config.yaml
num_hidden_layers: 13
hidden_size: 160
num_attention_heads: 2
num_key_value_heads: 2
head_dim: 64
intermediate_size: 640
vocab_size: 8192
hidden_act: "gelu"
norm: "layernorm"
norm_place: "pre"
norm_eps: 1e-05
positions: "rope"
rope_theta: 10000.0
rope_fraction: 0.25
qk_norm: true
attn_scale: 0.136
bias: "qkv"
tie_word_embeddings: true
parallel_block: true
init: "uniform"
init_std_qkv: 0.0485
init_std_o: 0.0106
init_std_up: 0.0485
init_std_down: 0.00475
optimizer: "adamw"
learning_rate: 0.0024
beta1: 0.9
beta2: 0.95
weight_decay: 0.11
lr_head: 0.00891
max_grad_norm: 1.0
warmup_steps: 304
schedule: "wsd"
decay_fraction: 1.0
decay_shape: "linear"
final_lr_fraction: 0.0
batch_tokens: 16384
max_seq_len: 256
doc_mask: true
train_tokens: 141100000
max_steps: 8613
dataset: "wikipedia_en"
MLP neurons of a small language model. Each row is named by its layer, matrix (up: input weights) and neuron, and shows model dimensions 64-159. Each number is 50 + 10 x the weight over its row's rms, rounded and kept within 0 to 99.
After each neuron's rows, "fires on" lists the tokens most often at its 100 highest values on Wikipedia text that the model never trained on. A number after a token or word is its count.

L5.up111:50 53 58 48 54 34 70 49 60 70 42 40 56 34 53 34 53 57 52 50 47 51 68 49 64 52 48 50 44 41 64 50 63 71 59 37 54 49 44 27 40 46 49 38 47 48 42 41 42 60 35 51 63 54 50 46 41 49 57 48 44 44 75 46 54 49 39 52 90 44 47 42 45 32 63 60 46 68 46 58 53 49 62 50 41 53 58 55 58 50 47 61 56 44 46 29
fires on: "–" 31, "-" 12, " re" 10, " pre" 4, " Wi" 4

L4.up630:66 35 34 45 52 42 50 55 50 53 53 41 60 46 55 51 48 59 40 52 43 60 53 69 45 57 53 52 31 64 62 55 40 43 51 57 36 43 54 44 36 51 70 57 43 40 44 46 41 31 52 55 45 69 47 50 42 52 66 58 59 60 41 55 51 30 50 47 74 60 40 53 74 41 61 43 48 48 42 56 50 45 33 56 31 46 48 60 50 35 44 63 46 47 29 59
fires on: ":" 53, " Team" 12, "day" 7, " Services" 5

L9.up84:57 51 62 35 52 47 39 46 54 55 48 54 34 56 60 39 52 51 46 39 39 67 48 37 49 54 59 46 66 68 35 62 64 52 34 43 51 58 67 49 76 55 33 40 48 43 59 42 41 41 60 40 46 44 64 54 50 56 68 54 39 52 34 52 32 55 57 60 65 57 57 53 64 51 52 53 39 37 39 58 43 56 32 41 40 53 54 50 61 61 41 32 46 48 57 43
fires on: ";" 35, " to" 30, ")" 11

L9.up111:62 49 43 50 53 54 39 53 55 39 55 60 59 29 52 63 48 35 67 56 50 60 66 69 39 38 55 45 43 38 52 52 36 52 58 52 63 53 38 53 48 44 61 45 44 59 56 54 52 46 50 39 48 45 43 53 52 53 52 61 37 45 44 51 22 48 54 69 45 46 52 46 63 40 51 36 39 44 55 33 50 42 54 64 52 63 40 50 53 38 56 51 34 62 42 57
fires on: "." 43, "–" 37, " |" 7

L4.up5:50 52 42 46 55 33 30 52 66 40 53 53 51 45 33 70 44 46 57 56 54 39 42 43 42 52 50 46 42 57 43 45 52 30 54 59 33 68 59 58 48 37 54 59 68 52 54 46 65 52 38 38 48 46 25 58 40 47 62 53 69 49 58 46 68 51 40 57 48 36 36 56 46 51 33 49 54 61 64 44 55 54 56 66 49 51 57 69 54 50 65 56 48 26 51 55
fires on: "od" 17, "el" 13, "ü" 13, "é" 12, "." 9

L5.up334:66 61 56 59 54 27 53 55 47 41 63 41 38 55 60 54 43 44 44 42 58 39 43 62 48 61 44 43 21 51 39 45 58 55 46 57 49 51 63 39 45 45 45 63 57 33 48 58 35 71 52 55 51 47 47 69 52 54 43 45 56 42 50 54 58 44 35 66 46 33 48 54 61 36 36 58 44 34 53 68 48 66 54 63 54 37 48 45 47 56 37 48 43 63 46 54
fires on: " %" 23, " division" 11, "ration" 9, " rest" 9, " price" 8, " competition" 7

L4.up471:55 55 58 44 52 44 59 36 58 51 41 62 51 41 61 35 41 34 61 71 46 34 44 51 36 37 49 51 54 58 61 51 55 44 40 37 69 39 40 42 48 51 48 42 43 40 27 37 49 37 63 42 52 53 32 46 58 49 60 69 53 65 53 48 62 39 37 46 38 67 53 61 53 51 39 39 46 51 55 64 49 50 30 73 42 51 60 55 52 45 55 50 55 54 62 54
fires on: "e" 82, " car" 14

L5.up353:60 60 50 41 48 43 39 69 37 64 56 60 61 36 41 50 41 35 56 63 53 52 47 50 44 43 64 51 52 47 50 39 55 65 49 43 49 50 32 37 36 52 54 42 46 25 37 32 48 50 57 56 63 70 37 66 47 45 58 64 47 36 50 36 34 37 33 48 50 54 39 61 61 67 44 48 50 60 66 42 58 49 59 56 46 64 48 56 51 47 51 54 27 36 61 51
fires on: "W" 26, "A" 19, "B" 18, " Party" 13, "e" 13, " A" 4

L7.up443:64 48 41 52 45 55 45 51 64 44 45 47 49 35 35 60 29 57 55 73 53 69 68 46 46 23 38 52 36 14 52 53 54 40 49 64 48 63 40 56 49 61 55 53 33 75 31 46 51 53 69 40 51 66 56 59 62 37 65 71 53 33 47 52 43 43 53 46 53 58 37 67 46 54 48 49 38 47 41 60 36 47 43 42 50 62 37 45 47 46 46 53 42 57 40 58
fires on: " |" 20, "." 18, " /" 11, "D" 5, "mi" 4

L7.up165:48 57 52 64 58 58 42 73 63 47 39 50 56 60 42 54 50 62 63 36 39 56 42 31 45 64 41 46 58 43 46 62 59 49 74 49 55 50 36 54 66 44 48 44 28 57 57 53 50 62 51 42 53 40 57 42 56 28 55 53 51 61 32 41 45 55 48 69 56 39 34 29 40 54 56 32 39 57 51 47 59 40 64 53 60 43 53 36 65 68 48 38 42 48 59 33
fires on: "\n\n" 17, "-" 16, "n" 12, "–" 10, "r" 9, "ss" 6

L9.up195:52 57 51 54 50 58 49 41 66 33 50 59 54 32 33 72 17 50 58 61 62 51 67 54 50 44 58 45 31 13 43 38 39 63 58 56 52 60 49 57 45 57 47 50 45 49 48 50 55 57 60 49 40 58 48 51 59 44 54 55 51 42 58 42 49 34 45 53 38 45 39 58 40 30 46 56 41 49 59 57 55 52 52 54 47 48 46 49 54 35 56 55 59 52 38 60
fires on: "." 31, "=" 19, "\"" 10, "}" 8, "?" 5, " |" 4

L5.up450:66 53 40 49 39 34 61 59 48 59 40 49 44 43 52 42 45 35 59 39 61 55 41 44 37 31 38 49 54 56 44 69 54 61 41 43 83 55 49 39 72 47 48 41 40 39 42 48 56 52 50 50 41 48 53 42 57 47 66 57 53 63 55 35 54 47 53 55 54 52 61 46 51 57 33 40 57 70 58 61 46 56 39 61 31 46 62 51 53 45 52 58 52 38 39 55
fires on: "e" 54, " United" 9, "un" 6, "ac" 5

L7.up467:47 50 46 50 42 42 49 39 51 43 38 56 12 53 51 50 45 57 43 48 38 41 51 42 60 60 57 55 56 46 48 71 50 51 40 46 60 51 77 53 54 49 56 54 28 44 63 48 48 42 37 61 54 28 51 41 40 38 58 49 40 57 53 55 59 56 44 69 41 52 51 34 45 65 43 41 36 54 69 51 42 64 34 51 53 47 55 51 56 60 49 33 50 47 54 46
fires on: "." 61, "ed" 35

L7.up206:62 55 48 59 64 42 47 48 39 34 35 47 34 64 50 52 50 41 41 52 48 48 56 49 42 56 46 43 61 50 53 71 63 46 47 46 55 62 62 30 54 41 42 57 45 45 60 37 45 40 41 52 47 42 59 27 50 52 45 53 47 49 43 48 59 56 38 80 47 42 31 40 49 65 45 31 47 40 54 51 68 48 59 49 41 38 48 46 38 54 54 58 47 45 48 45
fires on: " an" 79, " \"" 15, "\n\n" 6

L6.up611:34 49 48 45 63 49 60 64 49 43 47 69 42 61 55 51 30 54 60 57 42 53 63 62 39 39 38 51 55 39 48 51 49 69 49 47 50 37 57 44 41 34 52 37 38 42 46 26 39 45 50 67 65 56 69 38 43 55 52 47 42 46 58 51 65 57 54 57 58 62 65 38 47 53 51 55 54 53 38 27 54 56 41 62 46 48 54 53 45 42 62 65 59 49 53 56
fires on: "s" 19, "H" 17, " w" 8, " Her" 6, " 100" 5, " BM" 5

L10.up561:52 45 43 61 42 59 51 34 41 51 46 73 34 56 45 48 42 60 50 42 54 66 51 66 54 33 48 27 64 48 32 57 75 56 52 67 60 47 64 35 55 36 29 48 52 32 60 53 61 60 43 55 63 44 50 42 45 40 39 48 46 39 62 31 40 54 41 62 59 39 50 50 50 49 51 45 50 48 59 59 65 51 62 59 61 61 61 58 48 65 34 60 64 43 41 52
fires on: " \"" 91

L4.up600:45 47 41 27 54 40 43 42 52 72 57 44 49 46 56 56 42 28 52 68 53 51 62 57 56 59 45 42 47 41 61 40 43 51 53 47 32 65 47 57 43 55 53 51 62 51 38 36 40 53 54 45 39 55 43 63 48 40 45 62 41 59 55 46 46 57 52 38 49 67 67 61 50 75 40 28 46 45 47 54 44 53 53 68 59 40 56 61 52 61 57 35 42 34 42 34
fires on: "ed" 33, "ta" 12, "iled" 5, "abl" 5, "50" 5, "pha" 5

L6.up269:35 48 52 50 69 44 72 44 53 55 66 40 47 72 51 37 51 53 57 52 39 56 45 38 62 69 49 60 54 49 42 54 51 54 58 39 46 45 54 50 55 49 58 42 37 59 65 58 65 72 53 48 58 39 58 55 45 40 53 40 45 45 44 43 64 38 74 47 41 50 52 41 54 43 63 66 39 44 47 32 31 33 55 46 69 51 57 35 56 75 48 41 46 47 37 50
fires on: "." 30, ";" 27, " /" 23, " |" 5, " in" 4

L10.up319:43 52 50 42 45 41 47 45 41 49 55 44 35 54 43 46 47 57 54 49 45 42 47 47 31 61 65 64 44 59 49 72 59 40 48 56 55 49 69 47 52 64 58 66 43 46 51 49 67 51 41 60 47 43 41 69 65 53 37 62 48 45 48 39 64 58 38 51 56 27 49 72 51 53 39 41 47 68 43 53 41 56 56 64 46 62 67 44 42 57 63 37 38 45 59 33
fires on: " that" 54, " as" 14, "." 9, " which" 5

L6.up469:38 49 55 53 72 44 48 48 55 62 51 41 36 60 48 38 53 43 62 41 52 44 35 53 49 55 45 54 59 58 43 36 49 68 57 57 65 32 49 33 49 38 35 45 47 47 50 29 58 64 58 47 60 65 57 36 52 48 31 38 42 47 61 41 46 33 42 67 36 51 57 53 40 33 59 43 50 43 55 47 45 61 53 58 54 43 49 67 42 47 56 51 56 54 62 61
fires on: "ing" 57, " and" 5, " Peak" 4, " lack" 4

L9.up350:54 43 68 36 38 49 62 47 41 49 51 41 53 40 56 38 48 55 52 59 46 49 44 59 47 55 51 46 48 53 31 56 49 49 26 50 64 50 58 44 46 47 38 51 58 54 56 48 46 40 55 52 64 21 45 45 37 55 56 47 46 40 52 49 42 57 45 66 61 55 46 70 53 65 61 27 43 54 51 39 58 39 36 63 40 46 36 56 44 66 52 37 45 49 65 53
fires on: "ed" 47, "ne" 11, "ing" 11, "ry" 6

L9.up114:55 66 51 44 51 53 58 43 54 35 42 43 47 45 57 70 54 51 47 50 34 65 53 45 47 60 45 32 42 61 27 50 36 42 57 44 67 51 58 60 43 51 47 44 42 53 39 48 44 38 62 49 49 48 51 56 46 38 45 34 49 49 52 53 48 37 40 63 52 40 53 53 64 48 45 45 48 43 73 52 49 64 47 53 35 64 46 33 42 60 35 62 52 64 34 47
fires on: "s" 70, " countries" 4, "ers" 4

L10.up173:44 48 36 35 44 54 47 39 44 63 63 41 41 52 56 44 55 53 57 54 46 56 51 47 35 42 48 33 71 44 50 56 37 53 66 64 45 63 73 49 66 57 67 62 45 48 45 49 41 52 54 54 48 59 57 68 38 34 62 56 38 74 62 52 63 46 51 52 53 60 56 39 57 57 26 38 33 38 45 67 46 49 35 64 54 32 47 50 39 54 47 53 62 42 43 39
fires on: ":" 89, "," 7

L4.up437:55 36 52 48 55 39 48 57 50 46 49 40 62 68 44 60 39 64 70 49 60 51 36 42 42 23 49 53 44 43 45 50 53 32 58 45 71 36 47 50 74 45 57 39 48 57 35 47 65 61 39 46 41 53 25 76 60 46 49 49 68 61 58 48 53 57 35 50 46 50 55 49 36 42 49 42 56 50 43 37 57 46 40 65 44 39 46 40 50 60 64 55 51 59 73 43
fires on: "p" 32, "li" 29, "un" 15, "hing" 8, "lim" 6, "oo" 5

L9.up180:40 40 54 49 54 43 50 48 29 69 61 46 57 64 51 42 32 46 50 70 40 59 54 62 69 48 50 56 57 28 47 45 57 52 50 52 41 42 32 51 45 34 60 43 46 50 58 47 47 62 40 53 59 58 39 57 32 52 58 61 39 51 52 48 49 40 54 60 44 60 42 40 63 44 61 36 41 62 47 39 53 46 55 61 58 66 57 44 56 68 48 52 45 59 50 56
fires on: " |" 23, "," 21, " 100" 12, " of" 5, "\n\n" 4

L4.up21:43 48 66 54 61 42 56 39 73 49 49 53 31 42 33 39 49 59 49 71 56 39 61 60 36 59 42 45 37 39 51 56 53 63 51 56 47 55 60 41 39 35 39 57 40 58 70 51 59 56 27 66 58 50 52 32 40 54 47 49 43 51 47 48 67 59 66 66 62 41 51 52 51 42 50 57 51 52 61 50 53 62 52 57 45 61 35 43 45 39 47 58 22 39 50 45
fires on: "." 100

L10.up293:41 44 43 24 45 64 60 60 56 64 40 56 58 58 65 49 50 41 40 56 50 52 55 53 66 56 50 51 47 56 52 52 36 60 51 43 57 45 48 39 58 45 61 38 38 45 26 57 31 50 44 48 29 70 51 57 37 50 48 43 40 60 46 53 54 45 43 56 48 65 57 57 36 65 36 42 37 52 40 63 41 55 36 49 52 27 75 48 56 65 60 62 36 43 61 39
fires on: "," 21, "s" 19, " |" 8, " +" 5, "cal" 4, "ci" 4

L6.up418:32 37 49 45 54 56 69 56 57 54 74 56 51 52 59 39 54 61 40 46 48 60 54 48 49 51 44 50 56 39 63 51 54 68 54 52 49 35 53 35 63 30 48 55 56 62 50 50 68 68 29 47 54 44 43 41 50 62 46 45 40 73 55 64 46 42 43 44 64 55 49 40 50 25 66 44 34 49 38 45 49 42 42 44 57 38 58 46 58 50 50 57 57 52 49 40
fires on: "–" 76, " by" 8, " /" 4

L6.up606:40 39 56 41 46 54 51 39 56 59 55 55 56 58 50 23 41 57 32 58 48 52 52 50 71 46 61 73 52 46 52 51 61 67 62 55 56 55 38 34 60 28 54 68 49 47 46 46 62 56 38 51 61 54 44 53 51 53 58 50 37 46 61 45 48 56 25 50 48 44 39 37 45 49 50 39 51 41 39 50 65 47 36 55 63 39 53 70 44 56 58 60 48 42 66 56
fires on: "–" 28, "A" 21, "-" 9, " from" 6, "L" 4

L5.up34:48 46 55 46 35 56 40 57 52 37 48 63 35 52 49 48 47 50 43 54 60 28 61 51 41 54 73 41 48 61 57 29 45 67 46 40 63 49 80 54 41 50 45 51 55 61 59 46 35 44 31 44 47 51 55 38 59 42 40 45 44 67 45 45 50 42 53 58 40 55 54 41 59 53 54 26 50 58 58 59 53 38 52 64 57 44 45 44 57 53 70 37 53 78 43 46
fires on: "ed" 96, "ale" 4

L5.up439:40 51 42 47 57 57 41 49 63 66 45 52 38 54 48 58 49 42 44 58 38 64 52 47 42 49 38 68 48 45 40 28 48 50 63 29 44 46 51 51 69 47 46 58 57 75 55 48 40 52 47 38 64 49 40 42 47 65 59 58 55 36 47 43 62 67 49 48 42 47 42 69 56 72 42 32 37 65 33 47 54 58 55 56 48 42 62 51 46 62 63 51 44 37 54 49
fires on: " g" 35, " no" 14, " stra" 12, "ble" 12, "d" 10, " ra" 8

L10.up617:58 46 49 43 45 44 40 51 48 59 45 53 41 63 62 49 41 36 47 49 34 52 50 44 49 69 44 54 47 51 41 58 52 51 38 52 29 65 62 62 65 80 42 38 56 57 34 63 39 34 53 51 46 49 63 65 55 60 58 45 55 59 41 33 55 50 61 65 41 42 36 61 71 51 46 30 32 51 60 55 49 61 43 43 39 45 44 45 54 60 37 34 49 58 32 39
fires on: "y" 21, ":" 17, ";" 13, "," 5, "le" 4

L6.up184:36 56 48 35 56 55 41 48 65 47 53 30 46 57 51 53 32 38 64 62 47 55 66 66 61 40 46 53 36 38 38 53 58 62 53 42 61 55 37 47 38 41 58 41 45 37 45 51 55 67 48 48 58 50 44 64 23 56 43 78 44 55 42 49 42 28 54 40 67 60 47 50 54 43 50 28 56 53 43 50 45 63 65 72 62 43 47 50 46 39 65 44 45 55 52 52
fires on: "_" 12, "ho" 11, "R" 8, "+" 7, " 0" 7, "–" 6

L5.up268:45 54 53 50 70 63 56 39 52 46 43 41 61 57 60 36 37 37 44 65 39 52 44 50 63 66 30 51 59 61 64 55 67 67 50 33 37 35 51 49 42 64 47 53 59 41 44 55 39 40 57 46 52 43 58 37 47 69 43 61 46 42 36 44 57 54 50 59 53 54 50 49 55 61 42 35 55 44 42 64 41 47 65 47 43 63 77 46 49 67 55 46 38 47 43 47
fires on: " an" 44, "0" 13, "7" 8, "8" 5, "9" 5

L10.up477:55 41 58 51 32 30 61 33 47 45 41 49 62 37 50 54 46 42 49 53 47 48 51 64 56 53 51 55 36 54 47 57 43 58 44 33 67 62 62 39 51 40 30 58 34 53 41 35 47 38 62 51 65 50 55 47 42 54 60 45 31 44 74 49 49 52 47 58 52 50 40 59 63 47 47 33 49 48 48 54 47 67 40 47 39 51 47 44 53 51 47 37 46 50 57 41
fires on: "," 27, "ed" 20, "ing" 19, "sex" 5, "ated" 5

L4.up65:57 47 42 45 51 35 40 71 60 42 45 58 54 42 48 61 38 43 39 50 44 40 52 69 33 49 54 48 30 44 42 44 44 41 54 53 52 61 65 43 48 52 63 56 51 50 34 49 47 54 49 56 34 48 42 58 38 58 74 63 69 37 53 35 60 35 41 48 60 47 64 63 49 54 46 41 48 53 36 59 34 50 28 56 33 44 37 47 60 49 57 55 43 49 32 57
fires on: ":" 29, "rd" 22, "ry" 11, "ed" 10, "day" 6, "ja" 4

L7.up58:50 50 50 39 48 36 54 63 53 38 78 44 53 38 54 60 59 40 40 61 60 35 49 47 53 40 48 42 52 45 57 51 50 49 51 40 58 39 46 59 47 43 43 28 43 53 61 63 79 56 52 46 48 56 41 60 44 42 45 61 48 47 61 43 63 55 54 45 43 50 41 60 49 64 44 57 68 33 38 46 33 49 37 61 62 52 74 58 66 42 49 54 27 35 40 56
fires on: "es" 67, "e" 28

L4.up493:64 41 50 51 42 38 38 35 39 33 49 78 53 37 59 62 52 48 41 49 59 41 46 47 46 48 62 42 37 58 58 44 54 45 49 46 52 57 62 52 49 53 42 47 31 34 58 44 49 37 62 46 35 39 40 45 38 47 55 63 55 15 48 55 66 38 60 71 47 64 44 65 56 53 52 38 39 35 36 59 38 49 48 46 49 49 57 55 48 67 42 57 49 69 49 69
fires on: "ed" 66, ":" 27

L6.up61:41 50 65 49 41 37 47 59 53 33 54 57 34 57 45 52 59 45 47 53 48 57 52 62 53 45 54 57 47 54 33 46 45 60 53 51 47 43 63 55 48 39 38 58 57 72 49 59 57 46 41 45 59 50 47 54 47 50 43 52 52 65 47 42 48 75 60 39 67 55 68 50 47 64 53 50 44 68 26 60 55 40 45 39 63 43 37 37 54 74 61 48 40 39 57 53
fires on: "-" 18, "g" 12, "ti" 9, "se" 7, "ne" 6, "adi" 5

L5.up69:43 53 63 46 55 55 60 27 60 46 39 73 30 61 53 47 43 36 43 58 40 52 47 46 63 32 54 44 76 43 26 51 46 47 46 47 61 62 65 38 37 47 64 33 44 60 31 59 51 45 44 49 60 47 52 55 42 72 65 51 44 51 54 67 64 56 51 59 45 58 62 50 60 72 42 47 32 57 36 62 54 62 45 44 44 49 70 46 53 53 50 62 63 35 52 44
fires on: " can" 26, "^" 20, " sp" 15, " g" 9, " ce" 6, " tri" 5

L10.up514:55 55 51 50 52 49 42 61 45 36 48 38 65 28 40 83 50 49 62 49 54 48 71 65 38 45 66 45 36 34 42 42 50 38 60 58 52 65 37 65 48 31 47 42 49 63 46 59 41 61 39 40 55 51 49 53 41 58 47 55 45 40 50 49 47 54 54 45 43 50 31 63 43 47 56 54 38 54 59 66 37 35 47 54 49 50 31 55 59 35 52 48 53 32 45 60
fires on: "." 15, "ni" 13, "li" 8, "l" 8, "e" 7, "n" 6

L7.up333:44 65 32 60 50 52 55 55 47 62 56 52 42 59 50 51 54 39 52 39 40 48 52 40 61 38 50 51 54 60 67 55 45 60 56 41 70 58 50 46 53 45 37 41 48 37 52 37 53 50 28 52 62 35 45 26 64 49 48 58 36 48 51 66 58 53 31 73 44 54 52 32 62 53 40 46 63 49 74 67 49 60 42 50 35 58 52 52 44 57 38 39 47 56 59 31
fires on: " years" 24, "\n\n" 21, " as" 20

L5.up311:45 36 62 47 41 40 49 62 48 63 58 70 42 61 45 35 50 29 46 63 43 46 60 52 57 55 60 46 47 49 48 43 36 45 62 41 23 50 54 60 71 43 45 52 46 61 38 38 48 40 40 38 26 59 45 43 41 46 52 54 45 28 54 52 55 55 62 41 42 77 58 68 42 48 33 23 47 57 44 43 41 35 43 38 63 38 48 50 55 71 49 48 49 64 63 53
fires on: "d" 80, "n" 6, "ed" 5

L5.up0:44 52 49 56 65 56 48 46 52 55 59 40 59 75 46 64 44 45 58 51 67 45 33 66 43 40 43 54 62 57 34 39 49 44 53 38 58 35 40 60 55 29 45 48 62 46 76 49 62 59 43 42 38 28 34 49 53 58 37 58 61 52 51 48 42 60 52 43 56 28 57 37 55 48 65 55 35 58 64 45 56 41 42 66 35 52 55 50 52 46 58 41 44 35 35 64
fires on: "iti" 12, "ture" 11, "eni" 9, "se" 9, "ne" 8, "{" 7

L7.up625:58 40 78 35 58 39 50 49 62 43 57 63 55 48 39 56 41 46 65 47 62 28 59 69 49 48 61 49 28 44 66 62 60 51 58 43 42 52 44 54 41 39 51 49 63 44 53 56 48 51 34 53 40 52 52 42 31 59 60 65 51 43 40 45 38 54 63 51 78 77 57 47 41 45 48 50 39 64 54 53 44 44 39 40 50 39 50 41 65 55 71 37 40 64 52 41
fires on: "g" 22, "de" 8, "d" 8, "re" 8, "h" 5, "o" 4

L7.up222:39 27 41 57 56 40 66 71 51 67 46 45 36 62 58 29 55 59 64 47 49 65 37 46 41 42 48 53 57 58 48 46 41 51 29 41 55 38 44 51 49 56 66 58 41 60 53 48 73 41 51 61 47 60 65 56 50 37 52 46 37 57 55 32 49 42 66 36 51 58 65 56 62 61 57 69 58 52 47 41 51 43 42 52 46 52 65 48 50 53 60 49 50 62 52 56
fires on: " |" 91

L10.up148:39 59 42 33 48 55 57 28 71 65 59 47 65 64 51 50 59 39 52 64 42 56 50 43 53 46 66 53 60 59 38 49 42 57 56 52 59 63 53 61 57 53 64 36 56 40 43 59 43 56 47 53 52 43 57 57 47 55 82 55 44 66 54 35 46 51 61 44 41 54 57 27 55 43 37 28 34 66 57 48 27 45 35 65 48 39 54 43 48 48 40 46 58 54 34 56
fires on: ":" 60, "," 38

L10.up9:47 53 67 45 40 64 68 55 56 55 84 47 47 39 36 52 51 53 44 57 46 41 46 44 58 55 63 47 53 37 58 51 51 57 67 41 55 62 59 48 49 53 46 51 38 46 31 50 51 46 31 49 57 48 50 52 57 51 43 51 42 47 60 42 55 54 60 64 69 47 48 40 50 48 41 49 59 40 56 64 61 64 42 56 55 51 61 59 83 54 43 62 33 20 45 19
fires on: " the" 34, "e" 11, "ou" 7, " She" 7, "a" 4

L10.up387:44 54 36 54 46 65 48 45 52 45 54 42 44 57 48 71 54 57 41 53 39 48 53 45 43 43 58 39 49 47 41 48 67 67 80 51 30 49 60 60 73 29 76 48 47 47 55 61 57 40 53 42 56 48 49 50 51 47 69 61 43 43 45 51 49 41 58 72 37 50 47 46 52 34 47 38 49 58 63 46 35 46 50 56 61 38 52 42 46 69 57 49 59 37 38 43
fires on: "." 32, ":" 14, " che" 10, " 0" 5, " Ma" 4

L6.up337:29 34 42 47 69 47 70 48 34 65 45 54 40 60 44 24 54 48 58 47 47 65 58 45 47 49 36 61 62 41 41 43 62 49 55 38 52 60 53 37 76 46 38 55 53 47 33 43 60 48 56 54 52 63 73 43 57 37 58 51 34 52 61 33 51 56 45 43 62 47 57 48 53 41 49 62 45 54 79 32 51 53 42 47 58 46 45 33 48 51 41 57 58 50 43 50
fires on: " Total" 17, ";" 10, "'" 9, " more" 7, " rel" 5, " played" 5

L4.up11:58 35 48 62 66 41 38 55 64 72 64 30 29 56 51 47 57 51 55 64 47 58 35 64 37 45 57 42 51 56 45 36 39 56 50 49 44 39 47 62 35 37 39 48 39 52 56 57 58 49 39 55 51 67 51 48 61 53 37 50 31 48 51 56 44 51 32 65 58 38 51 51 66 40 38 27 60 56 45 52 45 72 45 53 40 51 52 56 49 46 53 65 34 41 46 44
fires on: " most" 34, " Australia" 12, " major" 7, " largest" 6

L10.up314:55 53 64 31 44 60 45 47 42 54 54 67 48 55 59 41 54 43 41 48 37 48 57 43 46 59 68 60 64 62 41 48 66 51 48 40 38 58 52 42 56 47 52 44 45 50 50 75 53 29 34 42 51 57 44 60 37 42 67 43 41 56 36 59 57 52 45 50 60 43 63 36 61 52 40 51 31 54 41 38 42 59 19 57 55 66 69 47 68 79 49 58 57 37 49 43
fires on: "," 58, ";" 6, "ides" 5, " remain" 4, " |" 4, " remained" 4

L5.up371:48 49 45 54 41 49 54 43 40 60 77 32 59 47 58 56 55 54 62 45 37 54 46 52 39 41 66 44 69 42 52 63 59 57 50 33 47 50 50 57 52 43 46 53 62 28 47 48 49 51 31 52 50 44 38 46 38 45 66 56 45 49 49 30 46 41 66 54 51 56 51 59 51 34 64 42 25 56 41 38 40 44 29 57 47 49 51 70 44 40 62 44 38 38 45 64
fires on: "te" 28, "ne" 27, " by" 8, "de" 8, "A" 4, "da" 4

L5.up339:52 62 58 46 58 31 43 61 44 33 66 41 47 44 45 61 32 53 48 53 49 51 46 58 44 41 42 32 51 51 32 61 54 47 41 48 68 49 59 45 52 39 48 33 49 35 42 61 51 59 51 59 46 43 28 57 36 59 65 73 50 46 57 48 47 56 51 52 60 58 47 51 64 65 47 44 38 42 45 64 53 51 32 68 58 49 42 64 54 40 63 48 28 66 42 61
fires on: "e" 53, "un" 15, "jun" 10, "wa" 6, "gress" 6, "ian" 4

L10.up138:62 63 56 42 58 59 65 44 29 50 48 46 45 42 34 46 47 40 49 39 37 36 37 47 37 64 53 50 26 60 44 53 64 43 44 42 68 53 64 53 53 72 42 65 22 58 66 45 58 27 54 60 72 41 42 59 56 53 50 46 51 43 51 51 57 44 56 53 45 26 47 45 74 64 33 39 55 52 51 50 60 69 56 56 46 51 56 54 45 45 46 41 42 37 38 39
fires on: " which" 43, " that" 34, "." 16, " what" 4

L5.up55:54 46 59 25 56 59 51 58 45 57 70 43 58 50 49 57 19 34 59 66 38 56 47 39 75 51 42 49 48 41 63 46 51 65 57 45 40 54 52 61 46 49 48 31 30 43 53 51 42 69 45 48 54 39 43 50 42 56 59 59 53 35 44 43 34 37 56 63 49 68 43 63 53 51 43 39 48 61 49 54 48 42 46 52 55 48 64 57 67 56 44 59 30 33 56 54
fires on: "D" 16, "9" 12, " m" 9, "st" 8, "7" 7

L5.up337:52 46 50 54 61 55 54 34 69 45 43 64 27 45 45 63 51 31 51 51 55 40 43 61 43 48 55 31 41 50 41 49 47 46 39 59 67 39 51 54 37 58 52 52 51 51 49 54 47 42 49 64 48 63 50 50 48 33 40 45 51 47 59 59 62 60 43 51 41 39 55 52 64 52 27 53 80 37 53 46 52 83 39 49 37 53 49 54 51 56 39 44 40 50 30 42
fires on: " not" 31, " also" 16, "ll" 8, "s" 5, "b" 4

L9.up174:33 60 31 59 64 31 56 32 47 56 47 46 37 62 48 43 50 46 47 34 27 54 65 56 64 38 54 44 67 58 30 62 61 55 47 37 42 52 38 32 54 54 41 35 52 41 52 31 66 54 51 52 74 63 48 52 60 41 61 54 36 61 55 33 50 51 41 55 56 56 60 46 44 54 62 51 44 39 60 56 43 50 66 47 66 51 44 53 49 53 42 51 49 33 51 56
fires on: " played" 18, " (" 12, " built" 7, ";" 6, " coach" 5, " manager" 5

L9.up289:56 48 41 32 44 58 54 31 25 58 62 52 63 40 43 60 40 52 48 60 39 57 61 52 44 46 69 45 73 44 51 47 57 45 48 38 49 53 52 55 45 52 42 40 45 58 56 43 62 50 60 51 60 43 49 60 37 54 79 49 39 56 55 37 40 31 34 83 46 54 39 52 59 59 49 42 48 45 62 49 64 42 45 70 55 64 42 46 44 72 58 46 53 38 38 48
fires on: "," 34, "\n\n" 9, " cm" 8, " October" 7, " September" 6, " April" 5